Part of a small language model's weights.
Size: width 192, 3 heads of 64, MLP 768 tanh GELU, vocabulary 8192.
Architecture: learned positions, biases.
Training: a variant of Adam for these matrices, 546M tokens, 12004 steps.
MLP neurons of a small language model. Each row is named by its layer, matrix (up: input weights) and neuron, and shows model dimensions 32-127. Each number is 128 + 24 x the weight over its row's rms, rounded and kept within 0 to 255.
After each neuron's rows, "fires on" lists the tokens most often at its 100 highest values on Wikipedia text that the model never trained on. A number after a token or word is its count.

L3.up418 [135 125 132 128  97 172 128 138 135 101 113  81 117 119 161 132  94 140 150 125 120  83 117 152 103 168 160 144 124 186  94 107  94 102 158 108 153 131 131 124 111  86 113 105 101  92 124 110 142 109 127  95 115 115  89 132 112 177 127 129 106 150 129 138 151 133 131 156 192 124 124  80 145 148 111 133 104 168 127 136 150 118  82 126 135  95 128  92 108  80 116 155 104 107  75 138]
fires on: "di" 19, " di" 12, " George" 11, "cc" 10, "ci" 8, "  " 6

L4.up221 [130 126 171 127 124 133 118  72 158 131  94  94 153 160 135 132 122 188 137 121 158 126 142  99 144 146 153 156 120  94 106 123 148 155 125 118 136 102 137 158 122 111  98 115  92 145 126 156 137 144 112 130 117  99 127 109 115 142 103 128 154 104 101 158 149 147 142 146 129 132 125 128 129 108 122 166 145 116 136 162 163 114  69  96 110 159 129 124 104 161 123 124 128  91 115 160]
fires on: " Le" 24, " Ass" 19, " Ve" 11, " Re" 5

L7.up499 [124 120 126 127 213 135 116 125 122 127 173 165 164 127 126 133 159 124 140 127 130 133 130  83 137 126 116 119 128 121 187 131 133 130 138 129 135 133 143 117 123 129  94 100 118 133 161  67 145  72 140 129 128 131 132  91 115 125 151 130 128 124 117 131 107 123 138 128 126 125 134  95 124 114 153 121 129 189 126 127  94 134 146 168 129 132 107  60  87 151 146 187 126 131 130 129]
fires on: "uki" 19, " du" 13, " cons" 11, "chi" 6, " Tai" 5

L4.up40 [120 146 134 116 131 131  88  91  98  97 144 146  97 138 117 129 110 158 151 143 115 157 111 109 144 138 168 128 152 139 115 146 108  98 133  94 151 135 161 167 118  80  96 137 135 146 130 121 133  79 130 108 174 110 126 129 216  88  84 148 101 179 113 134  87  92 141 146 106  96 117 128 147 159  88 161 114 121 109 135 100 143 143 127 107 149 119 105  94 139 148 138 113  95  90 153]
fires on: "i" 36, " al" 11, " Wil" 10, "ological" 9, " bi" 6

L9.up283 [124 130 128 156 141 134 119 131 163 110 155 146 101 149 165  87  65  97  94 135  77 157 128 128 130 183 165 121  92 149 119 141 155 129 112  90 104 115  84 144 114 117 153 110 159 133 161 107 164 155 128  95 151 104 141 117 104 158 113 117 143 147 111 151 129 117 116 149 169 130  92 134 144  81  99  94 135  67 147 132 153 117 104 183 137 118 157 144 114 174 119  99  79 122 132 111]
fires on: "im" 16, "on" 13, "g" 11, "rd" 7, "th" 6, " Br" 4

L3.up492 [ 91 136 112 181 159 121 128 108 132 171 105 112  95 184 123 122 116 124 127  79 121 105 129 140 157 156 132  74 113 117 122 139  91 119 148 137  95 105 145  91 162 150 122 101 148 147  65 128 129  76 164 136 192 138 150 107 121 108 127 115  99 122 101 145 111 120  94 152 128 126 137 108 150  95 123 136 140 140  82 152  83 113 141  97 129 113 168 131 168 128 125 146 122 113 116 143]
fires on: ":" 100

L3.up548 [149  71 118 170 139 114 124 116 162 120 115 136 139 132  87 145 102 144 149 178 130 130 138 126  65 132 144 162 153 138 113  73 123 169 168 135 133 105 127 148 115 122 120 109 122 108 132 121 137 124 158 137 133 123 152 112 134 168 134 156 110  91 121 116 175 111 141 144 123 113 155 140 111 142 100  57  98 135 182 153 145 138 181 119 158 118 155  99 106 136 152 126 116  86 142 139]
fires on: " cons" 21, " over" 18, "te" 13, "\"" 13, " mi" 6, "6" 4

L3.up484 [113 102  89 119 115 153 131  95 138 135 130 121  86 133 150 154  83  99 110 128 158 135  68 125 143 124 154 122 135 124  99 120 108 125 157 119  96 109 148 133 109 120 121 163 134 124 111 139 110 148 171 145 138  96 150 117  94 119 131 138 148 123 157 117 143 128 127 127  91 116 102 148 135  98 113 178 136 122 157 132 133 126  83 135 113 117 137 153 124 225 169 154 134 161 105 143]
fires on: " age" 13, " /" 11, " inter" 7, " gra" 7, "du" 6, " After" 6

L4.up492 [114 154 116 106 113 118 162 148 134  98 126 123 111 115 125 113 112 116 108  85 135 141 103 159 128 141 133 108 108 156 102 130 126  68 126 131 104 132 126 160 131 165  85 122 118 110 139 137 107 119 105 177 162 130 131 124 102 138 119 150 172 109 103 107 139  96 114 187 176 149 120 123 163 139 127 107  69 135 124  96 134 125 131 128 169 115 162 133 171  94  93 153 111 122 116 142]
fires on: "ea" 26, "=" 10, "bu" 9, " Website" 7, "igi" 5, " from" 5

L6.up706 [101 136 126 128 188 140 136 154 106 108 110  99 130 104 169 153 111 128  99 153 138  94 129 161 121 151 126 126 100 116 102 113 123 138 122 102  76 157 163 105 198 137 131 128  92 128 127 183 144 136 125 129 153 131 136 152 129  70 146 156 150 146  67 138 139 119 119 109 125 131 156 158 161  92 131  76 116 145 145  68 103 105 154 135 157 123 112  91 121  98 132 110 163 112 155 133]
fires on: "O" 21, " res" 12, " inter" 9, " Bra" 7, " mi" 5, " Bru" 4

L9.up40 [111 114 100 144 115 154 106 112 131 131 132 159  99 146 187 129 111  91  67  62 144 102 167 113 125 129 157 116  88 121 105 101 134 141 133 122 155 103 119 159 103 152 116 112 130  92 175 124 167 110 112 135 157 100 115 119 168 154  91 133 155 101 198  95 161 152 147 131 137 117  97 126 146 173 110  95 108 138 107 151 142 130 104 133 135  90 165 139 139 128  93 163 129 158 118  82]
fires on: " on" 19, " to" 17, " and" 14, " &" 5, " or" 5

L3.up186 [163 103 121 136 122 153  93 145 114 136 163 167 125 109 110 140  99 144 130 125 109 151 102 122 137 168 164 105 127 107 115 127 137 116 112  92 109 104 152 148 114  71 138 154 169 107 141  88 148 113 101  67 141 161  88 120 107 137  90 102 128 124 123 141 105 161 118 143 161 123 143 113 149 119 117 181 118 134 125 136 162 143 179 126  95 138 126 169 120 138 146 135 162 143 109  92]
fires on: "–" 50, " +" 10, " Car" 5, " First" 5, "stic" 4

L4.up125 [ 86 130 116 131  98 104 114  93  88 124 104 112 145 158 118 116  84 112 119 126 153 117 100 113 141 101 120 147 161 143 124 132 138 127 127 170 129 133 124 159 157 169 131 113 121 109 134  84 175 155 123 155 126 122 111 147 134 104 128 119 137 130 100 126 141 106 131 117 108 106 113 108 103 127 121  86 100 145 161 130  89 145 139 120 123 213 139  99 194 121 161 132 152 109 171 170]
fires on: "ma" 37, " War" 9, "pa" 6, "raph" 5

L4.up197 [131 156 125 151  88 109 138 101 119 148 152 141 134 132 111 104 110 142 137 111 104 153 144 122 156 118 145 128 137  96 138  83 126  80 114 152 125 117 136 101 159  97 107 110 102 116 128 112 102 127  97 134 107 167 147  94 205 140 100 122 124 157 114 110 164 103 148 117 120 142 122 134 132 127 141 170 142 130 105 127 135 126  80 117  85 141 101 128 135 123 126  67 111  95  97 128]
fires on: "s" 26, "log" 16, " South" 12, " of" 5, "yd" 4

L4.up141 [ 91 169  95 116 119 112  91 122 133 121 102 137 153 145 137 121  84 115 105 105 117 125  84 153 132 142 133 127  78 137 112 102 130 141 104 151 105  93 138 131 157 113 148 129 149 148 106 139 151 111 126 159 141 136 123 111 125 113 141 124 161  89 115 140 123 105  75 149 149  91 133 138 128 150 163 173 137 147 154 160 110 120 159 173 190 149 128  76 124 144  82 130 124 150 118 118]
fires on: " times" 11, " years" 11, " Notes" 9, " phase" 8, " branch" 6, " elements" 5

L6.up607 [111  73  88  97 130 114 130  85 175 105 143 164  98 123 106 111 130 100 143 157 151  93 102 142 120  87 132 141 160 131 118 121 106  98 127 104 167 140 112 139 158  88 104 138 101 131 117 110 140 176 149 114 138 123 116 113 129 185 123 129 112 115 182  76 127 112 137 123 113 108 142 135 106 105 105 146 142 106 124 109  86 171 134  93 128 118 170 113 164 141 166 105  89 134 125  82]
fires on: " Best" 31, " American" 19, " No" 11, "×" 8, " Den" 6, " Miss" 5

L3.up751 [100 113 164 126 173 122 128 141 125 130  81 146 106 139 127 141 121 103  95 141 126 150 164 102 119 125 125 129 148 148 113 123 124  95 135 108 128 110 144 159 140  97  97 156 107  69 126 131 192 181 136 138 132  81  92 149 128 168  84 114 128  89 145 166 126 158 143 147 138 127 135 112 143  66  99 114  88  89 149  98 128 116 140 174 126 143 144 135  82 121 137 113 126 139 123 118]
fires on: ":" 23, " on" 20, "bi" 7, " by" 5, " Hot" 5, " Home" 5

L4.up652 [158 174  85 159 123 136 116  82 126 149  69 134 121 122 140  97 155 128 129 125 127 168 143 123 127 180 146 148 139 115  81 137 127 134 130 107 165  76 131 108 108 120 141 124  99 126 117 159 104 132 117  84 159 139 128  85 123 190  93 143 161 108 134 151 164 122 139 164  92 110 105 115 115 112 117 142 163 131 161 146 121 146  85 117 111 153 103 126 151 151 136 151 151 119 133 156]
fires on: " Le" 27, "ed" 14, " Pre" 10

L6.up381 [ 86 121 104 135 117 151 160 115 125 113 122 135 155 162  88 114 103 171  99 154 107 135  95 121 129 127 158 121 102  93 132 127 123  95 112 171 163  83 145 155 147 136  87 105  98 101 141 143 109 132 123 115 141 116 145 112  85 159 158  96 122 166 131  91 108 127 121 111 147 155  70 143 109  99 121 152 101 118 152 143 158 110 100 148 132 137 123 124 125 110 168 113 163 110 142 110]
fires on: "T" 42, " inter" 11, "Early" 5, " G" 4, "OR" 4

L6.up676 [180 109 149 136 127  78 135 138  97 188 126 138  86 142 149 131  93 110  94  96 156  63 139  68 125 165 128 128 133 140 148 124 155 137 131 137 110 137 113 153 137 153 126 139 143 113 130 121 118 103 110 117 149 141 111  93 125  94 128 110 127  94 144 123 150 142 119 123 139 123 135 176 104 116 153 129 115 148 108 154  78 101 113 144 127 145 121 140 144 105 106 117  77 141 155 151]
fires on: "ig" 28, " which" 14, "ti" 9, "go" 6, "za" 5

L9.up527 [107 141 130 136 118 160 130 125 151 101 149 162 121 122 125 135 134 127 145 119  98  84 187 136  94 135 123  88 143 141 123 120 114 182 114 133 114 128 141 113 119  94  59 128 101 174 104 138 100  91 142 136 122 107 158 112  84 149 136 200 147 143 144 106 132 141 143 175 144  99 104 166 116 139 113 143 161 124 118 132  95 127 108 121 140 118 101 127 176 107 111 142 136  92 112 159]
fires on: "S" 23, "." 23, "si" 6, "ali" 4

L6.up515 [163 105 131 112 141 122 149 160 161 139 120 146 146  93  92 172 160 136 112 114 177 188 112  88 133 148 152 142 132 155 118 144 133  90 142 111 132 164 135 155 125 108 155 131 126 121 143 112 113 171  88 148 125 126 125 105  86 133 131 157 128 140 116 148 119 189 124 155 127 137 126 142 103 116 137 104 115 121 124 125 139 114 115  85 145  94 122  94 103  83 141 137 130  98 159 154]
fires on: " people" 13, " women" 12, " 50" 8, "gy" 7, " men" 7, " Po" 6

L9.up150 [144 126 148 120 137 156 159 176 142 122 110  84 173 118 125 157 148 108 121 148 102 120 114 107 166 118 147 112  93 122 128 140 134 140 139 143 119 117 156 123 178 164 144 103 129 107 129 147 130 100 156 151 113 101 101 108  72 138 158 120 125 136 181 150 120 178 109 139 136  92 171 165 110  70 169  80 115  76 111 119 142 137 101 135 165 128 150 123 124 100 165 161 159 116 139 134]
fires on: " a" 44, "ast" 6, "ub" 5, "act" 4

L6.up559 [102  92 104 148 143 117 123 164 111  84 182 117 129 121 115 173 129 135 119 132 103 162 140  99 120 105 119 120 121 146 163  99 105 107 101  94  80 102 148 113 111 118 132  83 105 119 118  99 136 100 138 122 106 149 146 114 118 152 121 113 110 120 154 119 112 129 108 132 106 127 154 105  99 116 139 109 127 150 150 169 147  76 128 154 188 132 155  80 116 128 149 128 116 109 137  86]
fires on: "'" 15, "gi" 13, "M" 12, "min" 7, " Music" 6, " All" 6

L4.up50 [101 121 118 143 132  97  82 157 155 129 130 102 133 133 134 142 134 158  87 143 164 173 181 149 110 152 147 162 171 123 104 106 141 148 125 113 141  89 132 143 134 137  98 139 125 108 148  82 105 143 118 118 130 135  90 154  74 122 145 129 105 165  93  74 166 128 139 123 127 102 143 105 104 139 140 130 141 136 115 152 115 140 126  99 140 129 131  91  84 132 140 112 146 163 103 145]
fires on: " " 18, "yard" 9, "k" 9, "ton" 8, " i" 7, "go" 6

L9.up336 [133 144  90 135 105 108 130 115 150 112 127 138  87 149 115 123 119 101 121 120  90 108 143 161 154 145 116  65 150 113 124 108 156 119 102  72 123 117 155 116 153 109 121 139 114 119 105 130 117 149 134 165 145 125 124 192 149  91 151 140 153 113 146 132 115 110 126 109 151 171 163 170 152 139 109  97 116  87  97 120 175 162 189  73 155 131 153 172 126 104 103 102 103 133  92 125]
fires on: "," 42, " not" 32, " =" 5

L4.up254 [132 150 129 151 139  50  87 140 141 129 125 120 123 113 112 161 110 153 139 102 107 139 153 149 177 138 141 129 127 121 112 160 104 150 157 140 151 109  97  94 136  91  87 114 112 132 140 141 114 118 106 108  82 131 155  72 126 145 174  93 150 140 124 142 107 127 135 167 168 123 122 118 107 112  87 146 143 176 145 140 101 139 119 123 121 180 118 127 143 159 144 129 140 128 118 103]
fires on: " so" 22, " su" 15, " sur" 5, "mm" 5, "hi" 5, " am" 4

L9.up166 [129 114  64 129 141 109 116 132 132 142 158 112 140 110 174 132 150 116 115 127 114 136 133 135 138 127 122  93 157 109 145 142 152 123 109 120 129 119 104 116 159 136 119 100 138 131 138 132 137  96 175  86 128 149 141 110 148 133  98 128 121 141 167 118 151 140 115 154 183 130 160 176 134 134 124 145 197 131 110 178 121  92 104 100 162 159 141 110 140 130 129 103 159  95  63 124]
fires on: "ly" 41, "s" 18, "ally" 6

L3.up516 [133  92 143 134 125 175 126 124 171 126 156 159 117 105 112 123 127 149 122 141 136 110  62 125 136 120 104 119 138 103 114 107 139 111 126 106 152 100  76  72 128 125 103 124 133  99 136 115 142 147 163 141 117 127 172 138 149 180 137 156 139 131 130 156 111 131 134 110 130 150 140 137 128 141  71 113 145 130 156  89 115 137 143 103 120 172  96 172 113 155 104 126 155 157  88 117]
fires on: "bi" 36, "xi" 12, "bit" 7, " further" 6, "my" 5

L3.up258 [116 155 144 137 144 138 123  71 121 125  93 129 143 153 162  77 111 142  90 166 124 124 146  67 108 116 187 133 172 116 110 120 131 190 176  84 140  87 143 114 120 164 151 115 105  86 132 124 182  91  91 164 126 141 113  85 156 113 136  89 133 133 104 124 152 111 134 174 131 109 138 105 143 120 121 120 137 114 138 140 187 142 133 144 143 131 122 141 140 134 131  97 154  79 131 157]
fires on: "e" 100

L6.up298 [152 141 108 128 103 111 124 124 101 140 111 117 100 139  87 120 148 114 117  89  63 103 117 137 128 178 146 115 121 140 127 170 137 159 114 131 123 172  89 161 151 110 138 132 134 104 126 110 118 132 166 126  78 115 122 132 127 100 170 140 149  89 140 121 171 132 103 151  99 103 113 138 156 130 124 133 142 140 128 179 138 112  97  84 100 156 102  72 136 102 125 141 117 132 109 119]
fires on: "ig" 31, "po" 10, " Par" 4, "ug" 4, "ag" 4

L4.up598 [145 114 136 140 106 113 122 118 135  76 138 104 144 143 131 168  87 172 155 105 104 136 145 156 144 120 122 124 122 129 114  99  93 109 129  89 101 153 135 136 108 101 145 118 138 140 135 132  98  98 157 146 132 114  92  83 153 178 130 106 128 184 129 123 169 121 139 137 137 128 171  98 109 150 165 138 120 141 130 155 108 114 148 115 116 130 104  79  99 101 140 121  87 127  70 139]
fires on: " de" 26, " qu" 14, " di" 10, "si" 9

L4.up253 [171 115 151 128 140 152 159  76 142 101 125 135 106 151 135 135  91 117 142 160 110 107 112 151  90 125 167 112 132 118 112 112 142 111 124 137 140 119 104 134 168 116 190 135 133 132 160 174 131  96 152 113 152 128 130 143 154 201 126 130 151  80 138 157 127 124  96 119 174 147 142 167 144 111 107 116 136 136 190 127 113 109 125 119 152 100 104 140 115 123 126 143 141 115 117 118]
fires on: "%" 14, " %" 12, "ade" 10, " Pos" 8, " Ref" 7, "em" 7

L6.up578 [ 87 154 163 120 106 202 120 123 138 104 132 146 127 123 138 134 125 168 125 146 108 126 168 173 118 108 131 153 133  94 114  89 167 140 111 180 121 129 130 135 110 122 159 135 138 103 148 145 147 126 147 159 147 138 149 120 149 121  92 145 126 129 132 162 103 175 150 146 131 146  87 141 139 127 106 163  90 136 108 133 129 123 126 136 104 140 101 149 106 122 112 114 119 100 157 120]
fires on: " can" 23, " Ot" 10, "err" 10, " Rot" 9

L4.up544 [115 107  94 111 110 143 139 121 166  90 130 153 112 117 115 195 143 146 116  95 110 119 146 107 124 159 118 125 170 131  77 108 158 140  90 120 156  75 123 113 136 134 147 155 118 132 130 158 104 119 133 142 162 126 125 124 122 156 127 136 158 102 145 121 120 153 131 142 133 115 106 110  85 155 105 126 120 124 114 102 160 132  91 122  91 130  97 144  94  96  99 101 131 129 157 102]
fires on: " same" 15, " " 12, "v" 12, " [" 10, " expl" 6, " ext" 6

L3.up214 [125  84  98 155 100 124 125 122 154 128 138 100  90  93  89 122 118 104 120 101  96 131 124 134  86 145 127 103 124 103 110 128 142 137 140 111 146 129 120 109 161 138 104 134 144  98 109 116 135 141 120 131 152 140 114 132 110 142 124 128 122  95 123 121 121 113 139 139 144 122 111 135 148 140 120 126 124 146 130 144 131 116 122 101 123 144  94 127 168 124 142 123 114 135 141 145]
fires on: "19" 30, "s" 12, " sl" 4, "la" 4

L3.up359 [149 206 114 133 103 126 147 149 105 100  85 144 106 117 114 179 155 100 148 128 125  77 127  98 127 157 120 131 161 161 108 121 118 112 162  96 125 167 144 169 146 127 132 107 138 102 137 144 119 145 134 101 135 137  88 103 132 166  89 138 136 148 107 103 148 110 137 163 133 118  70 128 131 132 108 100 116 153 130 146 110 163  98 114 124 127  82 163 105 143 132 147 120 156 128 128]
fires on: " up" 22, " there" 14, " cons" 9, " res" 9, " Up" 6

L6.up554 [148 127 160 129 101 105 134 119 151 123 105 105 130 127 108 143 120 156 114  87 121 146 141 147 168  99 103 133 106 113 123 143 155 166 167 139 158 102  88 165 134 118  99 106 167 157 102 108 170  82 127 110 142 134 125 127 110 104  66 122 114 121 124 173 160 118 126 132 134 151 162 121  87 124 111 108 134 107 151 149 151 142  50 188 130 149 149 143 118 174 135 122 159 117 116  98]
fires on: " Dr" 30, " Kirk" 8, " \"" 7, " der" 6, "dr" 5, " Hell" 4

L6.up527 [105  87 129 139 122 129 171  90 164 149 118 143 167 118 167 138 138 158 134 150 146  88 151 111 126 123 115 141 113 110 135  88 132 101 184 134 149  74  87 133 141 127 119 115 127 125 153 112 118  71 163 112 111 139 104 127 107 120 128 113 116 117 171 103 127 117 119 102 105 120 125 127 127 113 116  71 161 124 112 166 149 109 188 121 125 134 145 137 121 144 157 122 134 106 107 140]
fires on: " en" 14, " reve" 11, " mi" 9, " Time" 8, "rig" 5, "rag" 5

L3.up612 [115  81  83 136 130  74  87 116 140 159 127 142 136 176 138 111 121 108 151 133 111 149 118 121 120 101 122 108 119 123 110  86 156 156 160  22 137 154 172 159 117 155 112 118 103  94 137  85 120  81 123 165 103 134 113 201 129  95 104  96 124 142 131 130 140 119 125 158 118  63 137 135 110 110 119 168 116 148 145 128 145 135 162 152 136 119  95 134 113 124 120 133 108  88 128 130]
fires on: "L" 17, " family" 15, " Party" 15, " American" 11, " US" 7, " wife" 7

L4.up488 [165 138  88 138 146 131  88 144 119 150 113  84 164 127  99 183 104 110 120 101 149 129  63 111 132 146 160 141 113 117 135 114 115  77 116 101 124 128  98 164 128 122  70  92 134 157 122 126 142 150 154 121 115 118 131 113 162 103 136 111  80 157 111 166 123 118  93 158 129 141 148 117 142 138 121 135 140 162 146 171  96 132 115 153 128 156 133 104 188 121 141 134 127 126 101 134]
fires on: " =" 17, " Chi" 12, " given" 11, " too" 6, " Ni" 6, " these" 5

L9.up459 [ 95  92  73 171 133 159 129 142 133 105 134 127 100 117 153 128  75 141  56 132 109 139 108 139 132 166 110  75 104 154 151 134  92 106 103 142 123 124 118  90 134 113 111 115 114 106 124 158 151 151 184 134 130 141 154 173 139 123 130 101 128  96 144 106 122 158 130 140 140 155 110 122 138 112  90 147 156 171 149 157 117 157 150 122 136 131 123 119 109 136 114 129 102 141 127  84]
fires on: " and" 15, "ly" 13, " time" 9, " way" 7, " of" 7, " or" 5

L6.up320 [128 138 139 140 127 150 122 158 158 105 112 158 113 118 132 147  95 101 147 144 117  77 150 118 110  99 151 108 126 108 180 155 135  81 110  72 184 138 131 122 166 136 119 136 130 128 146  99 150 140 114 105 152 172 180 120 149 170 144 167 144 150 137 132  89 174 142 106 137 151 130 160 108  83 110 118 116 113 112 134 153 144 111 161 116 107 153 119 129  93 119 103 178 116 109 133]
fires on: "ica" 14, "go" 12, " Bru" 9, " ru" 9, "gg" 8

L6.up187 [129 122 153 154 166 119 139 107 120 124  79 139 116 139 109  83  99  87 149 109 141 119 155 106 126 128 157 104 159 196 116 158 158 109 143 128 106 103 157 110 152  82 176 101 130 111  97  71 144 139 141 137 121 149 159 113 120 109 187 143 141 176 140 114 115 111 123 112 113 105 121 147 101  85 145 132 114 162 124 128 148 112 130 133  89 152 148 107 115 154 142 102 150 143 108 132]
fires on: ":" 90

L4.up634 [ 97 140  97 141 106  82 115 111 157  89  95 107 106 148 149 119 135 104 140  86  79 164 187 135 122  89  86 117  85 100  88 124  83 147 118 142 122  96 145 162 131 139 119 110 142 139 146  98 144  96 102 137 136 131 161 141 126 114 133 126 157 132 104 181 141 104 137 107  68  90 150 124 120 164 115 126  95 140 145 109 126 132 120 134 179 147 107 146 130 147  92 134 100 126 142 132]
fires on: "ten" 19, "imb" 11, "tt" 11, " inc" 9, " Inc" 8, "ren" 7

L4.up448 [157  87 138 127 131 135 137 143 125  95  65 130 125 138 191 135  78 134 151 136 119 160 146 153  94 179 147 167  80 103 114 156 112 115 153 128 101 124  84 150 125 127  76 158 111 136 147 136 116 153 135 140 135 100 153 123 118 118 174 139 122 103 108 131 149 142 154 150 141 137 115 136  96 158 137 124 116 124 147 160 101 149  85 140 122 142 147  62 129 166 132 143  98 107 161 116]
fires on: " and" 32, " Role" 6, " It" 6, "ater" 4, "nu" 4, " Pierre" 4

L4.up753 [ 80 137  88 146 159 110 128 149 136 147 104 157  77 127 116 180 136 152 146 143  80 137 133 109 137 119 100 133 129 112 119 109 150  94 120 126 120 113 133 140 157 122 135 113 110 104 133 152 137 107 113 137 149 136  80  93  90 160 129 128 119 110 128 140 133 137 149 125  93  98 146 128 132 124  88 151 113 168 122  97 169  82 108 119  93 138 155 139 124 158  84 113 110  82 176 134]
fires on: " both" 20, " the" 19, " Both" 7, "The" 6

L6.up296 [164 149 130 144 126  98 107 113 134 102  98  89 100 124 126 172  91 114 154 106 136 115  80 108 112 149 144 133  97 151 110 153 107 130 155 156 114 113 134 140 128 105 126 163 136 166 127 105 107 122 142 117  53 154 150 159 130  72 176 167 157 112 111 139 136  76 121 140 117 134 130 100 141 153 138 127 154 137 111 168 141 122 126 101 107 158 111 149 132  96 139 162 119 133 170 143]
fires on: " dec" 15, "pec" 11, "par" 11, "ub" 10, " ele" 9, "ú" 6

L6.up294 [116 100 139 126 154 111 163 144 111 115 161 153  95  64 142  87 153 101 139 124 124 134 146 131 134 145 113  68 114 140 153 185 116 101 132 163 146 135 103 120 138 161 149 173  79 168 101 155 101 156  90 126 151 114 108 110 126 181  66 138 101 109 170 156  98 103 160 134 105 192 128 125 124 147 113 138 142 104 114 134 126 146 127 129 144 139 110  67  93 108 108 183 103 133 118 131]
fires on: "'" 17, " North" 14, " Pic" 9, " Ar" 6, "Bl" 6

L6.up55 [ 99 103 169 154 193 169 162 128 160  61 153 135 154 145 114 125  96 132 173 123 133 124 152 112 115 189 138 145 154 119 154 126 144  65 125 159 145 149 109 135 120 116 129 127  98 109 124 122 161 139 133 130 175 138 104 124 104 188 145 130 141 133 131 148 132 168 115 149 134  99  88 133 155 125 150 136 107 190 125 117 115 204 178  99 140 154 153 111  79 121 123 144 138 106 153 131]
fires on: " Bra" 14, " Boston" 11, " Can" 9, "we" 7, " sp" 6, " Bru" 5

L6.up225 [121 149 103 129 124 115 115 120 134 160 154  99 168 143 112 109 164 150 123  84 182 116  80 124 122 138 120 129  81 163 126 121 110 146 125 116 121 133 129 160 142  78 102 141 129 129 132 141 151 146 150 147 136  94 108 115  80  85 118 117  84 116 107 119  97 165 157 112 143 122 138 114 130 112 178 157  69 127 100 138 188 132 129  78 149 128 152 154 145 119  75  76 113 153 114 124]
fires on: "," 17, " ind" 10, "eg" 8, "Ind" 8, " Ind" 7

L3.up81 [142 124 120 135 122 160 146 158 111 102 157 145 126 135 115  91 127 138 128 157  95 129 155 156 132 127 120 123 177 128 112 108 132 144 161 162 106 122 118 120 114 147 148  95 121 134 134 143 150 147 166 108 143  75 107 137 128 123 144 106 141 186  94 162 109  83 120 130  94 135 133 121 148 142 176 153 165 141 124 100 126 127  90 126 201 113  64 133 128 152  95 157  99 162 132 160]
fires on: "8" 14, " att" 13, "7" 11, " beat" 8, "3" 8, " comp" 6

L6.up122 [131  83 158 109 152 122 116 108 126 149 154 110 114  98 146  68 136 136 148 132  97 164 111 115 144 112 133 125 158 127 139 164 150 153  81 133 146 105 149 136  79  91 120 151 177 140 118 129 131 176 145 143 135 141 120 129  65  94 158 101 186 156  99 139 117 121 121 109 178 116 150 109 141 150 137 127 176 153  99 105 103 135 155 106 114  96 127 116  90 118 104 144 119 136 135 157]
fires on: "'" 16, "und" 14, " Ne" 10, "ble" 9, " long" 6

L7.up603 [134 211 147 134 137 131 130 168 161 129 129  90 109 126 127 129  41 146 139 127 129 130 135  30 129 124 189 141 128 115 118 129 128 132 122 131 128 119 127 118 124 128  97 120 101 126 154 113 128 105 114 127 127 120 128 211 160 125  37 121 126 133 173 137 117 125 122 134  96 122 183 142 144 131 159 119 134 150 125 136 186 131 181 176 135 124 163  96 121 189 120 140 129 142 131 110]
fires on: "St" 15, "vis" 15, " Tre" 11, " by" 10, " line" 9, "To" 6

L4.up743 [125 135 150 139 173 119 122  95 104 144 131 103 119 150 142 157 122 173 122 120 111 116 170 138 128 119 157 117 123 130 113 123 121 189 166 139 125 154 126  99 114 124 153 110 127 108  99 102 107 127 147 114 101 115  87  85 154 155 133 103 108 112 117 130 114 140 135 119 154 154 123 154 126 171 109 151 148  90  90 110 107 129 136  79 139  99 139 130 144 128  94  88 110 139 115 165]
fires on: "tt" 22, "st" 20, " as" 9, "pl" 8, "sl" 6

L6.up686 [163 101 108 119 172 139 119 109 129 191 135 113 139 116 130 159 136 116  87 145 138 111  78 153 140 174 130  85 123 133 140  69 182 135 145 118  75 179 150 138 133  99 138 123 106  97 142 121 114 127 167 134 122 164 117 141 129 131 117 113 119  99 144 113 157 118 105 104 108 110 110 127 111 155 128  88 147 168 132 138 140 111 107  87 173 106 145  77 118 117 102 146 143 168 133 104]
fires on: " I" 21, " L" 18, "I" 13, " Bru" 5, " World" 4

L6.up291 [172 127 142 116 167 142 179 153 117 178 155 160 116 118 105 139 127 125 103 177 157 163 137 127 118 123 164 120 115 119 151 129 132 133 118 181  97 146 123 114 148 104 122 137 133 153 131 126 133 111 133 122 156 142  89  88 124 179 149 196 115 158 104 143 128 150 136 147 122  98 133 105 110 133 123 130 172 115 112 126  88 156 185  90 138 136 138 112 114  80 124  98 118 161 148  85]
fires on: "'" 64

L4.up114 [108 149 126 137 106 129  99 109 129 116 133 119 101 157 166 132 126  98 126 137 128 148 150 153 122 161  99 155 108 123 123 131  82 123 160 100 148 112 171 136 106 116 126 149 134 124 119 141 135  98 115 123 121 139 153  91 135 116 142 108 161 141 147 117 100 133 118 136 176 117 155 145 140 103  78 148 129 111 123 106 149 126 113 114  94 146 163 165  73 146 116 128 172 105 131 115]
fires on: "oth" 14, " f" 14, "p" 8, " Sc" 6, " chair" 5, " Nominated" 5

L6.up756 [152 121 121  98 107 121 170 129  81 163 159 141 167 180 131 137 131 137 110 128 204 121 123  97 128 127 134 143 126 123  94 154 101  92 117  97 153 144 133 156 120  91 148 135 137 129 107 119 130 128 116 109 122 138 153 120 122  87 154 156 137  91 100 157 113  69 128 120 120 110 150  98 143 145 107 209  90 143 129 164 101 128 129 118 128 102 101 186 111 129 167 159 142 105 133 101]
fires on: "c" 40, " Hot" 5, "rd" 5, " Col" 4, "que" 4